From a checkpoint of a small transformer trained on Wikipedia: 16 layers.
MLP neurons of a small language model. Each row is named by its layer, matrix (gate and up: input weights; down: output weights) and neuron, and shows model dimensions 16-111. Each number is 200 + 40 x the weight over its row's rms, rounded and kept within 0 to 999. A neuron's up and down rows have the sign that makes its largest values positive.
After each neuron's rows, "fires before" lists the tokens most often just after its 100 highest values on Wikipedia text that the model never trained on. A number after a token or word is its count.

L8.gate987,226,190,143,200,209,197,132,145,157,177,139,150,135,251,250,312,152,174,214,207,144,207,196,188,135,114,148,207,202,157,214,198,139,227,195,234,239,274,190,211,245,239,228,214,220,212,270,182,203,197,194,194,222,227,212,131,130,230,274,193,204,155,142,177,219,198,204,158,149,200,185,237,232,278,199,177,206,185,142,285,238,229,146,126,167,177,251,171,214,212,158,240,200,235,141,240
L8.up987,229,178,191,170,172,202,235,271,199,131,178,257,246,271,263,206,185,197,212,228,145,250,207,170,197,212,153,237,191,144,236,227,164,171,266,163,222,170,174,175,233,169,217,194,155,146,233,216,204,154,217,185,217,202,195,196,180,165,186,151,156,217,222,144,177,246,184,186,95,216,237,154,194,243,223,108,257,143,100,237,137,196,150,214,207,150,208,126,201,198,171,168,262,246,172,219
L8.down987,247,164,161,217,199,157,168,196,152,178,201,176,167,118,176,183,199,243,230,233,181,150,217,141,133,224,90,201,172,86,219,186,273,226,135,138,235,245,194,127,131,189,186,140,226,187,186,161,209,242,271,153,260,241,192,156,216,242,197,208,224,198,201,259,210,195,195,227,253,243,215,275,174,125,223,209,160,209,171,241,208,199,186,267,139,227,230,207,230,233,239,231,192,186,189,158
fires before: "9" 15, "9 " 12, "6" 10, "8" 10, "8 " 6

L10.gate175,169,198,188,181,265,204,213,200,233,222,188,139,231,158,194,188,189,160,232,144,246,194,201,242,190,212,252,155,258,157,257,197,267,221,171,244,143,235,228,200,240,253,153,171,219,187,119,203,237,194,186,275,176,173,231,148,172,279,170,285,180,197,273,220,203,174,223,259,259,246,199,143,232,170,211,220,83,242,214,192,219,235,192,248,220,187,236,208,268,211,228,279,222,205,202,171
L10.up175,225,172,142,163,216,164,272,190,234,200,267,315,203,148,229,179,217,190,156,210,148,230,269,173,240,155,174,170,242,186,181,162,229,160,210,188,196,230,221,206,173,206,249,207,168,181,154,206,195,89,155,240,222,210,157,164,120,240,171,220,188,223,154,219,196,223,193,229,208,183,231,147,248,240,186,202,244,191,248,182,255,233,211,172,283,239,221,208,320,205,298,210,236,192,195,187
L10.down175,198,212,222,171,124,133,237,193,162,155,174,183,236,232,248,273,238,203,205,110,215,212,149,213,249,205,225,207,161,209,233,144,149,225,220,153,194,185,248,189,218,205,197,241,265,201,172,183,124,209,241,212,240,249,241,247,159,245,241,244,211,172,216,227,229,159,188,198,201,150,201,261,173,177,236,176,222,185,161,166,215,175,207,185,175,101,249,207,189,158,214,222,194,201,151,235
fires before: "the " 34, "a " 7, "his " 4, "released " 4, "her " 4

L4.gate1393,210,174,169,236,258,215,221,77,142,208,247,198,156,224,185,274,157,139,120,189,197,179,115,198,195,147,194,192,122,207,176,223,154,217,236,159,112,213,267,197,261,195,273,198,226,156,294,215,170,184,227,119,153,251,157,191,165,197,172,218,235,213,215,156,241,235,283,246,212,217,291,160,188,310,146,224,233,140,224,164,184,99,221,136,251,186,289,203,207,197,259,191,180,109,226,220
L4.up1393,214,208,184,272,236,207,167,205,175,183,200,289,210,195,165,245,175,180,172,158,220,106,224,179,158,189,125,122,248,209,152,244,200,86,229,272,214,160,150,106,187,172,171,152,214,260,182,170,169,204,168,241,174,141,166,193,224,243,157,257,182,199,192,164,247,100,188,143,184,134,236,139,245,167,169,125,184,192,118,172,196,239,144,211,293,194,160,166,206,194,221,156,125,188,313,118
L4.down1393,74,189,134,215,260,146,211,179,184,222,221,195,188,175,239,235,229,184,167,183,146,164,86,170,225,193,220,258,128,226,165,227,181,248,268,143,167,213,201,210,218,220,200,175,261,204,168,189,167,203,169,217,208,215,215,180,200,253,163,225,200,145,201,131,160,189,176,183,155,223,247,193,206,289,119,181,182,181,202,219,172,102,213,170,231,185,248,219,186,147,239,291,181,157,206,205
fires before: "the " 36, "a " 6, "World " 4, "his " 4, ", " 4

L10.gate500,177,270,165,217,201,270,173,189,233,185,217,207,266,179,247,165,236,230,172,174,204,124,195,243,186,173,184,213,254,244,178,275,247,200,188,198,114,188,248,219,227,213,241,160,213,224,187,182,136,221,178,209,205,208,186,221,84,204,278,210,199,167,206,130,222,183,246,216,204,258,214,185,150,146,184,218,160,177,256,186,187,160,178,200,139,201,116,139,208,191,244,194,190,226,155,131
L10.up500,230,171,183,208,177,228,177,184,207,292,175,130,173,192,237,174,185,179,181,172,262,188,151,203,146,201,221,172,223,191,121,242,177,207,263,169,138,236,142,172,165,215,218,277,232,228,260,209,255,178,155,179,177,236,239,320,156,232,229,186,199,99,163,241,212,201,189,257,161,249,177,205,236,215,183,156,201,265,158,174,272,222,140,187,276,110,161,231,162,216,167,190,303,216,245,123
L10.down500,298,149,212,190,151,241,167,222,210,193,180,223,161,164,245,198,225,176,246,142,181,226,264,218,213,237,235,158,187,160,178,230,179,156,190,188,170,183,167,190,192,207,201,179,236,212,178,157,194,285,178,186,197,211,228,242,186,176,156,237,209,190,213,240,132,235,217,205,186,224,165,155,193,161,189,171,155,165,189,217,234,168,197,129,171,151,107,186,148,61,156,156,247,185,232,150
fires before: "| " 63, "|" 9, "(" 6, "N" 4

L8.gate841,203,240,209,178,155,176,171,159,172,138,180,249,141,244,266,291,175,133,225,158,153,173,166,266,133,201,175,165,256,172,186,218,204,149,173,223,184,183,168,199,185,140,241,194,198,211,247,207,219,215,177,173,234,125,202,178,160,143,180,159,237,226,102,217,195,132,171,191,178,203,177,180,210,169,248,194,231,194,209,214,201,207,159,117,120,226,192,205,210,251,89,168,152,205,157,209
L8.up841,199,239,132,187,213,159,213,229,183,238,166,229,222,130,248,226,157,103,209,217,228,78,218,188,226,246,186,219,147,217,185,197,255,317,217,269,219,147,198,189,180,163,192,165,172,162,209,224,317,190,237,154,176,180,234,123,219,224,238,223,245,226,146,225,161,224,137,162,211,198,150,207,151,132,233,195,191,161,159,173,227,209,255,178,200,197,277,267,216,233,192,181,207,169,161,276
L8.down841,141,258,220,159,179,165,222,268,197,240,212,232,187,198,125,242,203,165,216,185,244,185,206,142,221,156,176,214,161,189,236,173,162,245,252,239,182,119,169,213,200,201,217,213,184,238,193,204,216,200,313,205,229,240,190,191,323,191,286,180,119,180,258,181,193,140,154,143,222,244,166,265,191,214,234,247,167,187,173,179,209,208,200,181,238,119,256,276,192,192,247,177,279,136,174,201
fires before: "8 " 16, "8" 16, "7" 12, "7 " 11, "9 " 10, "6 " 7

L8.gate1449,194,216,146,258,203,222,259,155,210,108,198,220,203,251,226,245,215,95,238,241,231,123,203,213,182,223,191,213,201,242,249,297,232,227,147,216,177,195,157,217,175,191,205,227,229,195,209,204,255,194,227,113,300,159,178,188,186,268,212,221,183,183,198,214,319,210,217,155,236,190,221,136,201,203,212,202,238,217,160,215,257,211,164,172,167,225,169,156,192,220,187,159,193,178,201,159
L8.up1449,214,187,157,191,190,195,193,202,228,279,214,116,178,132,210,262,180,226,172,159,233,225,207,184,159,259,202,218,225,181,247,128,233,186,206,305,244,193,252,198,195,176,140,159,152,214,241,217,114,269,184,133,171,201,163,161,212,195,169,183,127,161,203,216,183,214,161,271,222,163,135,259,210,185,219,143,188,183,161,202,195,165,193,116,170,242,185,223,213,194,182,157,152,205,186,226
L8.down1449,245,169,208,224,169,200,229,253,270,234,199,215,163,171,162,230,147,247,171,226,268,154,269,198,110,237,236,205,171,224,207,223,233,215,219,169,206,180,187,135,205,235,115,228,206,169,153,212,154,240,249,69,236,205,95,170,229,171,246,203,228,192,230,170,191,161,193,183,240,179,240,190,185,228,235,217,231,194,172,254,196,243,187,219,238,127,180,240,135,217,177,218,173,193,177,272
fires before: "9 " 12, "8 " 11, "7 " 11, "9" 10, "6 " 9

L8.gate101,231,183,231,264,199,172,251,164,187,202,213,171,222,169,183,169,196,258,220,213,251,228,199,226,184,255,214,173,222,252,196,210,240,198,221,258,234,163,265,74,227,171,196,171,186,222,193,195,125,235,188,129,219,153,228,269,203,232,230,145,231,240,195,183,208,183,176,215,191,196,162,217,231,162,235,192,142,174,123,232,217,196,137,241,220,246,162,174,200,204,199,183,152,215,200,232
L8.up101,210,209,229,205,200,208,186,247,166,166,132,171,265,223,270,162,176,196,174,253,211,252,172,249,296,208,211,218,171,195,100,168,144,191,221,252,135,257,175,219,158,229,212,223,245,144,314,208,276,246,174,151,210,201,158,216,184,276,127,167,139,106,145,201,181,194,176,262,230,194,217,168,128,187,183,204,285,217,153,183,146,246,191,241,193,191,239,142,215,216,194,196,240,193,215,196
L8.down101,466,269,193,173,207,271,216,169,243,229,214,135,91,136,179,249,215,256,214,202,260,225,136,303,204,188,158,267,225,196,148,147,176,198,170,235,191,227,135,178,174,202,235,162,246,164,238,168,234,207,162,186,165,210,253,235,217,197,152,235,182,67,164,228,240,196,190,244,176,155,165,219,186,189,220,242,236,237,171,222,194,249,264,218,154,179,198,145,157,235,183,219,181,194,100,152
fires before: "\n" 40, "\n\n" 23, ", " 13, ". " 5, "." 4, "l" 4

L4.gate450,244,205,259,258,185,157,164,150,221,199,297,187,217,189,160,257,208,172,204,215,185,206,164,262,169,249,142,215,213,223,168,149,210,155,200,221,227,151,174,158,269,258,249,194,168,168,184,86,189,148,147,92,183,187,205,232,166,198,238,247,253,171,230,176,228,259,142,186,205,226,209,214,221,229,156,257,247,244,132,193,140,194,230,231,256,224,198,172,203,190,241,200,161,207,271,230
L4.up450,246,167,231,332,277,222,263,133,209,233,179,224,201,230,141,309,200,184,165,216,194,175,210,250,198,211,190,126,196,213,121,239,160,141,205,216,211,255,228,207,160,262,260,238,179,233,212,196,208,253,187,142,99,248,188,167,206,171,208,233,292,149,194,223,275,196,244,251,248,175,239,219,258,246,165,191,253,203,171,201,145,172,261,162,246,230,194,144,244,252,211,174,181,248,170,139
L4.down450,131,213,194,232,312,189,232,128,246,210,176,272,222,151,202,294,183,176,169,226,138,151,192,237,179,205,168,154,204,192,108,241,149,220,228,230,222,184,207,247,207,265,220,198,181,226,186,238,152,161,168,210,174,271,257,150,221,216,227,233,231,154,243,179,239,178,218,215,260,234,254,186,263,243,181,196,209,158,182,186,122,179,233,198,238,202,212,202,255,145,173,218,232,220,184,196
fires before: "the " 44, "a " 8, "his " 6, "World " 4

L8.gate1145,182,151,159,160,123,176,226,225,189,171,247,214,161,161,277,207,255,199,202,197,201,222,225,222,234,213,150,205,156,196,250,235,180,186,192,227,176,238,134,214,299,202,158,180,195,152,172,270,233,99,198,183,220,197,186,170,134,201,164,188,163,188,221,170,234,211,200,193,199,184,197,185,185,250,117,210,233,194,225,207,128,121,162,108,184,133,130,251,211,203,186,203,219,210,157,227
L8.up1145,204,210,207,159,143,115,184,206,194,164,253,261,201,232,153,183,228,203,282,227,235,165,177,153,206,165,218,184,213,162,200,194,174,153,185,161,183,279,202,244,242,138,188,126,153,185,224,196,149,215,174,185,196,186,208,245,154,194,198,267,259,174,165,156,209,150,143,192,185,229,188,164,141,243,199,226,307,272,270,176,175,204,121,183,203,209,205,219,206,165,228,198,209,205,240,124
L8.down1145,202,143,231,156,129,166,186,217,153,211,137,230,211,127,168,204,238,120,188,219,161,177,112,189,224,148,192,198,160,191,243,156,172,138,265,139,156,204,266,244,237,193,186,183,201,121,178,258,169,283,148,293,166,235,229,196,154,150,254,244,259,224,132,226,192,203,208,217,192,154,230,259,240,219,229,193,152,160,186,164,188,180,230,175,199,245,99,280,229,106,188,244,196,210,208,189
fires before: "| " 68, "|" 21

L3.gate1235,160,209,211,161,227,206,152,185,164,208,182,300,188,130,265,193,214,203,178,227,176,225,251,228,182,122,249,159,193,151,143,237,283,176,166,228,205,143,227,205,179,208,136,197,141,161,171,147,168,226,230,186,217,241,275,144,163,186,227,247,185,207,145,188,189,170,146,237,214,171,241,159,187,196,264,247,141,110,97,269,197,243,169,219,262,155,191,233,225,225,191,226,205,183,195,255
L3.up1235,193,190,169,162,197,255,214,270,234,226,220,245,206,204,183,226,163,104,167,169,278,148,159,189,226,155,201,152,192,227,239,205,194,274,143,158,171,136,114,156,191,272,188,170,199,157,235,229,234,248,199,113,258,211,185,166,158,204,112,212,146,148,140,213,270,254,177,218,219,200,234,189,250,257,207,202,225,141,204,159,208,273,184,265,168,157,295,222,201,293,205,223,274,214,278,242
L3.down1235,341,206,193,163,256,253,189,258,258,194,218,196,138,139,233,237,212,201,276,189,162,235,252,248,211,121,191,117,204,189,202,283,197,175,243,218,222,178,198,245,163,181,222,226,140,151,242,171,139,133,170,154,207,278,182,156,146,201,174,245,209,243,201,206,190,230,77,189,227,189,202,228,232,192,189,216,156,219,255,189,207,252,239,259,221,211,152,199,254,111,223,225,237,232,160,137
fires before: "–" 27, ":" 18, ". " 10, "+" 9, "-" 7, "." 5

L10.gate663,190,207,247,225,259,225,153,219,183,196,167,220,188,235,251,246,234,178,176,191,188,151,161,305,163,139,229,182,229,235,311,252,151,182,168,235,236,182,171,205,270,239,133,156,163,243,192,195,197,173,195,183,172,269,241,220,188,175,163,187,225,236,195,233,244,154,244,222,304,236,220,164,248,194,185,253,170,153,176,169,248,185,147,111,183,163,192,227,185,213,208,215,206,139,262,167
L10.up663,192,183,122,215,307,162,139,233,223,224,208,163,286,188,154,262,195,216,180,167,177,168,225,223,160,165,220,183,213,180,235,234,199,249,224,175,198,224,140,145,251,278,217,193,202,237,159,219,190,192,183,174,230,217,227,181,228,169,205,246,139,258,235,266,158,196,234,145,245,233,246,219,164,226,259,115,246,214,157,183,164,284,235,181,184,272,235,109,208,200,287,178,258,144,190,159
L10.down663,218,160,183,200,219,241,221,214,198,191,260,262,191,176,192,267,183,233,210,200,207,182,250,199,203,158,151,191,163,211,198,161,193,267,201,153,184,208,206,239,266,181,191,278,187,193,167,181,168,228,206,189,245,184,182,248,228,242,192,171,212,146,257,235,198,170,253,175,215,202,159,289,178,240,190,143,153,267,165,145,160,195,178,210,214,175,238,199,200,0,211,188,208,194,269,138
fires before: "the " 36, "its " 6, "his " 6, "their " 4

L8.gate620,177,168,224,214,162,156,193,169,255,181,207,136,224,205,122,196,194,107,218,166,159,229,153,218,160,138,232,229,147,204,226,238,229,197,265,224,278,188,202,157,204,213,202,192,186,210,312,161,222,186,205,195,225,177,196,193,237,170,112,158,223,211,176,141,266,232,188,279,215,138,251,184,206,171,221,213,191,159,185,175,265,215,180,199,248,219,256,177,175,232,228,177,178,166,247,249
L8.up620,205,203,157,273,210,217,207,235,170,200,147,149,228,188,211,170,202,166,213,255,171,173,150,256,271,140,241,183,169,159,112,212,186,202,188,181,165,179,221,232,192,162,172,264,260,165,160,183,219,282,184,263,216,262,224,137,177,140,125,193,251,157,243,191,171,251,140,185,274,220,250,229,103,205,222,228,318,127,199,263,219,221,247,289,159,163,223,202,203,221,180,263,211,194,253,208
L8.down620,146,207,207,193,132,225,222,194,164,125,193,202,207,170,241,192,199,270,185,239,196,225,202,164,201,188,224,212,170,199,124,216,157,269,185,231,161,263,254,171,185,177,234,179,196,239,196,219,161,171,175,218,165,230,192,233,218,208,237,238,207,224,286,214,97,263,206,222,138,195,134,191,159,192,212,234,270,209,195,132,228,182,264,180,241,194,178,200,152,260,255,279,250,208,223,147
fires before: "| " 65, "|" 8, "als" 4

L8.gate369,200,285,204,244,219,189,100,181,160,170,195,238,193,151,179,252,161,169,215,214,184,252,180,194,214,206,152,190,192,239,216,220,237,163,193,218,233,221,195,152,180,190,213,201,198,193,226,185,187,230,253,121,208,185,185,196,184,197,202,231,220,174,256,194,157,223,127,142,240,191,222,196,255,181,252,175,252,275,211,197,250,161,165,171,224,238,183,202,194,182,176,85,130,137,165,189
L8.up369,226,220,213,198,249,220,232,177,84,227,204,163,178,180,181,276,211,202,194,180,295,156,264,225,102,177,220,229,239,179,287,238,176,248,210,215,264,192,207,263,201,200,125,213,217,203,208,222,201,207,194,149,222,190,363,202,254,199,173,256,172,170,173,179,228,156,235,223,237,139,199,310,180,179,180,154,225,189,216,197,200,201,181,182,214,179,191,260,193,194,161,199,231,201,241,197
L8.down369,201,233,175,181,258,155,200,113,168,260,164,133,194,203,158,223,180,187,193,179,306,200,162,195,192,237,206,183,234,217,199,268,209,252,193,200,202,158,218,150,259,247,128,224,182,189,164,164,185,203,230,147,170,169,245,227,157,177,230,233,252,111,219,187,174,102,164,188,214,231,222,205,199,173,208,134,147,231,189,163,198,221,127,176,219,143,207,119,180,277,202,186,203,183,160,227
fires before: "| " 27, "9" 12, "9 " 8, "7 " 5

L3.gate645,164,186,210,169,183,184,169,189,192,187,225,248,288,200,192,206,207,220,279,192,248,173,244,115,203,221,235,200,247,177,150,283,186,211,177,188,233,227,291,132,267,159,189,223,110,249,235,203,159,247,137,257,185,191,250,203,140,160,265,247,297,224,189,189,249,206,276,247,227,162,252,249,222,209,220,162,157,199,197,186,161,227,200,251,132,189,171,201,225,188,248,136,269,202,193,154
L3.up645,153,140,214,225,170,144,226,241,154,189,252,192,241,224,152,229,149,118,226,178,178,260,274,149,213,211,180,190,185,232,189,282,156,267,168,152,215,249,287,151,229,166,237,190,111,203,236,186,165,266,174,174,214,162,172,234,148,196,258,206,263,226,253,182,199,130,257,242,148,191,327,224,257,173,131,162,204,235,185,251,189,288,189,234,160,252,186,231,183,190,204,162,255,198,212,124
L3.down645,292,140,191,152,203,123,238,203,201,209,284,206,256,231,229,164,221,223,257,183,179,225,242,164,198,227,192,158,204,200,167,217,254,215,224,128,196,229,195,158,181,231,227,171,141,219,282,277,171,210,147,221,171,195,161,185,199,222,168,264,300,197,168,199,215,208,224,178,160,194,214,295,244,195,217,199,170,219,253,262,201,263,208,162,144,240,173,183,208,303,216,193,232,283,194,114
fires before: ". " 29, "one " 7, "and " 6, "ud" 6, "at" 4

L3.gate1249,202,205,171,203,206,218,155,197,185,223,189,148,232,256,168,221,108,201,231,248,209,202,213,270,233,222,189,215,267,191,240,145,243,229,189,191,188,99,205,154,233,161,218,135,156,165,260,113,108,254,216,186,228,228,137,233,192,239,220,178,169,284,180,218,242,174,163,242,205,149,149,160,236,233,126,233,167,207,151,183,146,172,227,180,200,312,202,180,193,217,202,169,197,225,228,130
L3.up1249,157,158,165,209,118,220,110,144,217,209,187,190,216,220,270,223,226,257,184,184,246,208,137,209,290,178,153,216,180,226,167,175,194,178,255,174,179,184,206,174,176,150,252,207,169,191,204,158,196,166,244,222,155,163,173,220,225,188,267,197,188,214,204,204,251,195,227,229,213,144,218,91,215,188,140,180,173,216,128,205,232,245,213,194,214,210,163,180,198,224,190,245,125,263,172,116
L3.down1249,234,203,251,217,144,260,130,191,198,173,189,180,153,194,256,193,228,213,267,166,251,249,183,161,155,250,222,200,203,202,230,212,185,175,190,141,200,113,204,149,209,136,234,207,190,198,256,176,113,225,205,242,200,200,203,218,338,212,223,181,189,258,207,276,132,211,204,178,245,198,138,163,206,240,234,159,144,234,203,263,187,131,166,124,182,189,198,242,198,88,100,210,224,189,136,129
fires before: "| " 37, "|" 13, "Party " 6, "by " 4

L4.gate1462,237,208,164,269,241,180,215,185,206,263,219,243,137,204,150,220,129,221,216,227,179,128,182,162,144,164,197,201,200,223,166,202,223,139,246,268,149,194,262,158,285,192,197,205,215,181,212,192,202,196,257,150,143,185,194,165,225,186,165,211,243,115,198,217,217,115,204,225,232,189,235,242,135,177,216,217,171,186,209,172,188,151,221,153,186,155,258,200,209,194,236,165,199,146,230,239
L4.up1462,263,173,182,264,229,130,160,158,130,141,213,264,164,206,226,254,157,177,133,195,190,171,205,256,184,141,211,188,236,171,256,204,241,110,170,184,180,171,211,195,169,233,317,207,178,187,189,172,160,194,253,128,173,161,226,166,192,302,212,231,197,173,200,214,238,171,244,210,239,224,282,165,187,212,281,192,239,191,212,210,134,193,193,173,258,207,141,158,251,240,219,178,138,195,234,220
L4.down1462,155,229,190,285,238,175,233,192,189,158,220,209,181,125,157,224,162,186,196,216,133,176,140,144,201,179,156,210,157,169,127,248,196,226,227,229,175,186,229,201,238,251,243,167,265,227,197,213,160,139,208,194,142,187,179,162,208,282,225,230,226,149,246,210,162,140,215,169,213,207,261,236,155,226,169,178,236,122,178,172,150,103,190,117,207,183,215,209,165,151,278,206,236,191,194,277
fires before: "the " 41, "a " 9, "his " 7, "of " 7, "World " 4

L4.gate1384,248,249,292,275,212,157,261,186,221,153,256,201,209,233,183,257,269,259,222,172,131,177,260,126,222,214,222,215,236,221,174,240,159,211,206,188,150,181,251,135,219,198,205,204,118,180,236,184,196,224,152,221,212,243,211,157,180,202,235,213,298,243,177,197,117,234,262,211,152,145,215,153,178,220,176,171,164,196,244,216,173,291,212,168,292,220,176,161,149,194,230,241,243,260,119,95
L4.up1384,189,232,238,234,206,175,269,249,187,245,223,137,201,230,161,235,243,244,281,227,173,225,206,54,225,209,179,186,153,222,189,201,215,174,172,176,142,216,208,181,191,205,177,166,132,221,241,196,171,201,160,185,183,240,206,217,194,158,245,257,274,212,207,204,146,186,240,193,145,201,239,199,214,243,170,203,187,186,231,185,215,260,142,164,286,145,200,221,190,236,251,217,201,228,224,151
L4.down1384,395,198,228,198,222,195,228,183,208,202,319,191,257,223,199,168,205,200,219,197,176,130,200,129,225,229,176,202,232,187,206,229,210,199,211,213,180,220,194,201,157,236,200,186,170,189,184,199,180,196,220,238,159,200,210,172,204,203,149,197,306,272,174,262,193,258,245,196,165,227,184,259,193,216,253,252,202,237,218,210,240,237,239,178,163,213,231,192,194,451,207,198,180,264,224,145
fires before: ". " 24, "one " 7, "ud" 7, "and " 6, "at" 4, "ra" 4

L8.gate324,182,200,208,137,261,146,235,187,180,189,169,157,213,179,178,223,174,137,215,163,165,207,198,233,211,172,233,175,246,198,240,223,211,168,271,241,193,169,191,162,247,251,145,202,199,221,272,168,203,154,172,153,275,165,256,207,222,106,195,229,188,241,211,217,246,136,244,173,255,289,269,187,237,144,163,228,115,220,196,241,183,200,235,228,260,318,249,212,204,249,218,182,198,253,210,335
L8.up324,170,240,205,188,255,230,193,105,282,193,252,172,226,230,142,223,219,135,206,179,193,207,192,210,101,252,241,204,261,271,158,235,236,184,193,173,207,251,171,207,252,165,221,160,189,308,261,216,131,209,158,181,181,188,116,200,245,222,207,149,201,208,126,145,225,177,200,185,196,291,204,112,200,197,162,289,198,196,185,114,251,207,213,144,198,207,244,238,205,179,224,157,169,234,232,217
L8.down324,182,252,166,172,229,174,267,205,208,224,194,157,216,163,178,221,225,62,142,194,203,176,231,173,143,199,211,192,266,206,183,204,182,226,255,233,198,249,166,283,216,210,226,228,179,156,177,147,203,299,193,180,172,188,245,168,233,254,177,171,246,225,192,101,219,135,178,191,158,221,233,240,188,190,182,213,222,208,238,194,254,159,181,223,244,158,276,279,215,216,281,171,212,166,171,200
fires before: "| " 58

L3.gate4,212,207,225,132,230,157,137,184,241,204,170,216,257,233,214,205,173,243,190,195,130,174,213,243,148,201,171,248,187,160,225,282,209,150,168,207,191,195,177,261,227,214,234,208,155,245,238,120,147,206,215,217,235,203,214,174,193,176,187,144,216,223,176,177,196,166,249,256,160,199,186,201,168,270,261,202,201,199,237,192,172,186,108,133,202,194,234,210,178,195,181,171,245,190,205,211
L3.up4,208,228,185,191,224,183,152,230,179,248,209,203,246,240,248,189,167,168,210,198,215,182,175,197,124,201,197,205,134,201,197,308,226,189,157,224,177,193,241,228,231,136,161,173,178,177,224,108,171,180,174,148,276,84,203,194,110,153,215,204,220,275,209,220,227,231,240,220,112,258,197,111,150,207,167,293,241,258,192,182,188,226,171,154,226,228,214,201,162,265,215,147,193,170,246,226
L3.down4,167,218,216,146,216,160,183,189,221,190,165,188,204,212,191,248,149,172,209,194,155,159,212,200,155,196,186,217,165,184,276,201,195,176,163,182,182,225,169,200,224,189,212,270,208,193,187,270,171,229,219,231,144,173,180,236,227,154,146,155,206,207,187,206,230,212,190,224,211,149,171,223,170,286,245,138,205,187,232,153,168,127,184,203,200,174,183,224,212,118,181,240,246,243,178,128
fires before: "| " 69, "|" 18

L3.gate433,196,89,209,211,206,161,156,137,227,191,172,191,162,254,251,146,202,250,223,240,125,235,248,219,278,135,211,119,157,198,207,184,230,179,181,189,300,203,193,159,128,154,232,247,194,151,215,135,238,197,281,166,200,200,188,238,185,180,135,150,228,168,187,192,206,213,206,207,206,199,153,249,273,227,258,152,181,138,236,268,223,187,189,211,189,268,122,154,225,191,156,239,220,81,165,216
L3.up433,211,235,243,234,208,201,196,162,161,196,195,258,202,194,230,160,207,200,151,90,118,168,161,277,227,142,237,202,209,250,145,204,125,234,278,205,193,196,247,257,165,120,212,265,226,249,238,194,236,182,167,198,199,258,189,214,223,237,160,253,161,209,204,121,214,157,181,259,186,226,209,233,261,241,206,223,263,142,247,216,211,203,206,206,186,221,179,188,237,257,188,129,223,191,178,212
L3.down433,193,206,169,192,214,233,134,220,206,186,207,151,240,190,200,153,248,272,205,207,194,253,192,196,259,198,199,136,244,221,194,236,251,221,190,262,193,224,259,177,196,210,222,218,162,187,168,202,168,253,220,135,233,184,174,214,198,170,251,244,129,228,186,180,183,259,223,226,235,199,241,146,159,143,177,198,207,129,212,167,219,248,274,188,208,198,135,211,248,235,161,246,236,235,235,136
fires before: "| " 41, "|" 13, "N " 5

L4.gate816,201,197,225,186,201,212,200,190,174,264,174,211,172,174,242,216,182,255,214,185,155,216,200,261,232,204,185,201,212,164,223,211,119,231,169,264,229,152,218,194,199,226,152,239,216,199,224,231,248,184,185,212,307,123,192,177,139,187,173,251,148,201,156,210,274,225,240,215,229,188,152,192,201,180,155,194,190,244,163,178,230,208,232,204,192,285,135,154,192,212,169,226,206,206,254,277
L4.up816,250,209,181,207,201,249,145,186,231,187,161,242,181,208,196,229,152,184,171,246,202,227,206,265,219,212,183,177,225,146,238,180,153,220,159,213,180,175,169,222,175,180,273,224,199,256,234,209,212,134,134,194,225,167,152,260,226,198,212,228,186,236,177,211,295,165,166,235,212,114,161,221,247,291,128,208,266,187,294,206,177,150,102,198,174,211,183,229,148,200,255,197,194,250,157,208
L4.down816,212,193,161,198,224,198,170,241,207,247,192,246,193,139,224,204,247,223,209,207,218,192,200,294,227,182,224,119,240,199,166,170,141,204,176,265,182,184,214,191,206,147,270,180,189,176,202,200,189,230,229,262,254,192,240,166,211,182,276,211,156,226,215,232,203,216,237,153,184,164,187,194,218,152,160,137,233,205,195,198,211,247,182,207,251,174,150,194,205,211,225,203,221,195,252,235
fires before: "| " 39, "|" 17, "8 " 5, "j" 4

L8.gate1326,207,212,248,186,197,245,203,181,168,212,166,172,193,188,211,247,206,175,218,244,267,193,212,200,171,219,201,134,199,161,210,202,157,287,199,238,221,191,212,186,224,245,129,210,127,197,198,218,208,194,88,156,291,185,225,181,208,195,150,230,211,198,131,136,217,222,264,143,315,187,222,154,203,203,177,128,202,160,175,236,242,237,241,218,184,242,135,204,200,207,157,230,196,293,125,234
L8.up1326,211,256,238,157,183,247,233,152,222,201,234,189,206,255,134,223,207,224,169,208,252,231,251,227,231,189,171,222,265,195,220,235,154,260,190,151,219,193,214,160,239,179,178,134,255,222,262,218,151,283,156,181,247,268,179,217,254,182,199,174,117,200,188,272,189,119,206,165,192,197,183,183,151,198,208,177,244,142,213,199,191,251,361,111,179,270,220,225,161,218,218,175,114,218,214,192
L8.down1326,149,239,127,151,198,147,154,243,243,204,178,169,207,225,148,221,153,197,191,200,151,209,215,170,183,125,217,230,252,198,214,113,220,191,269,224,248,230,194,250,170,194,189,177,137,233,193,179,173,197,175,185,195,187,186,207,261,168,204,236,185,179,264,236,213,234,191,236,198,210,169,126,135,214,214,206,164,209,115,174,139,246,258,208,238,206,278,190,162,224,242,177,241,157,157,189
fires before: "| " 32, ": " 10, "==" 6, "===" 6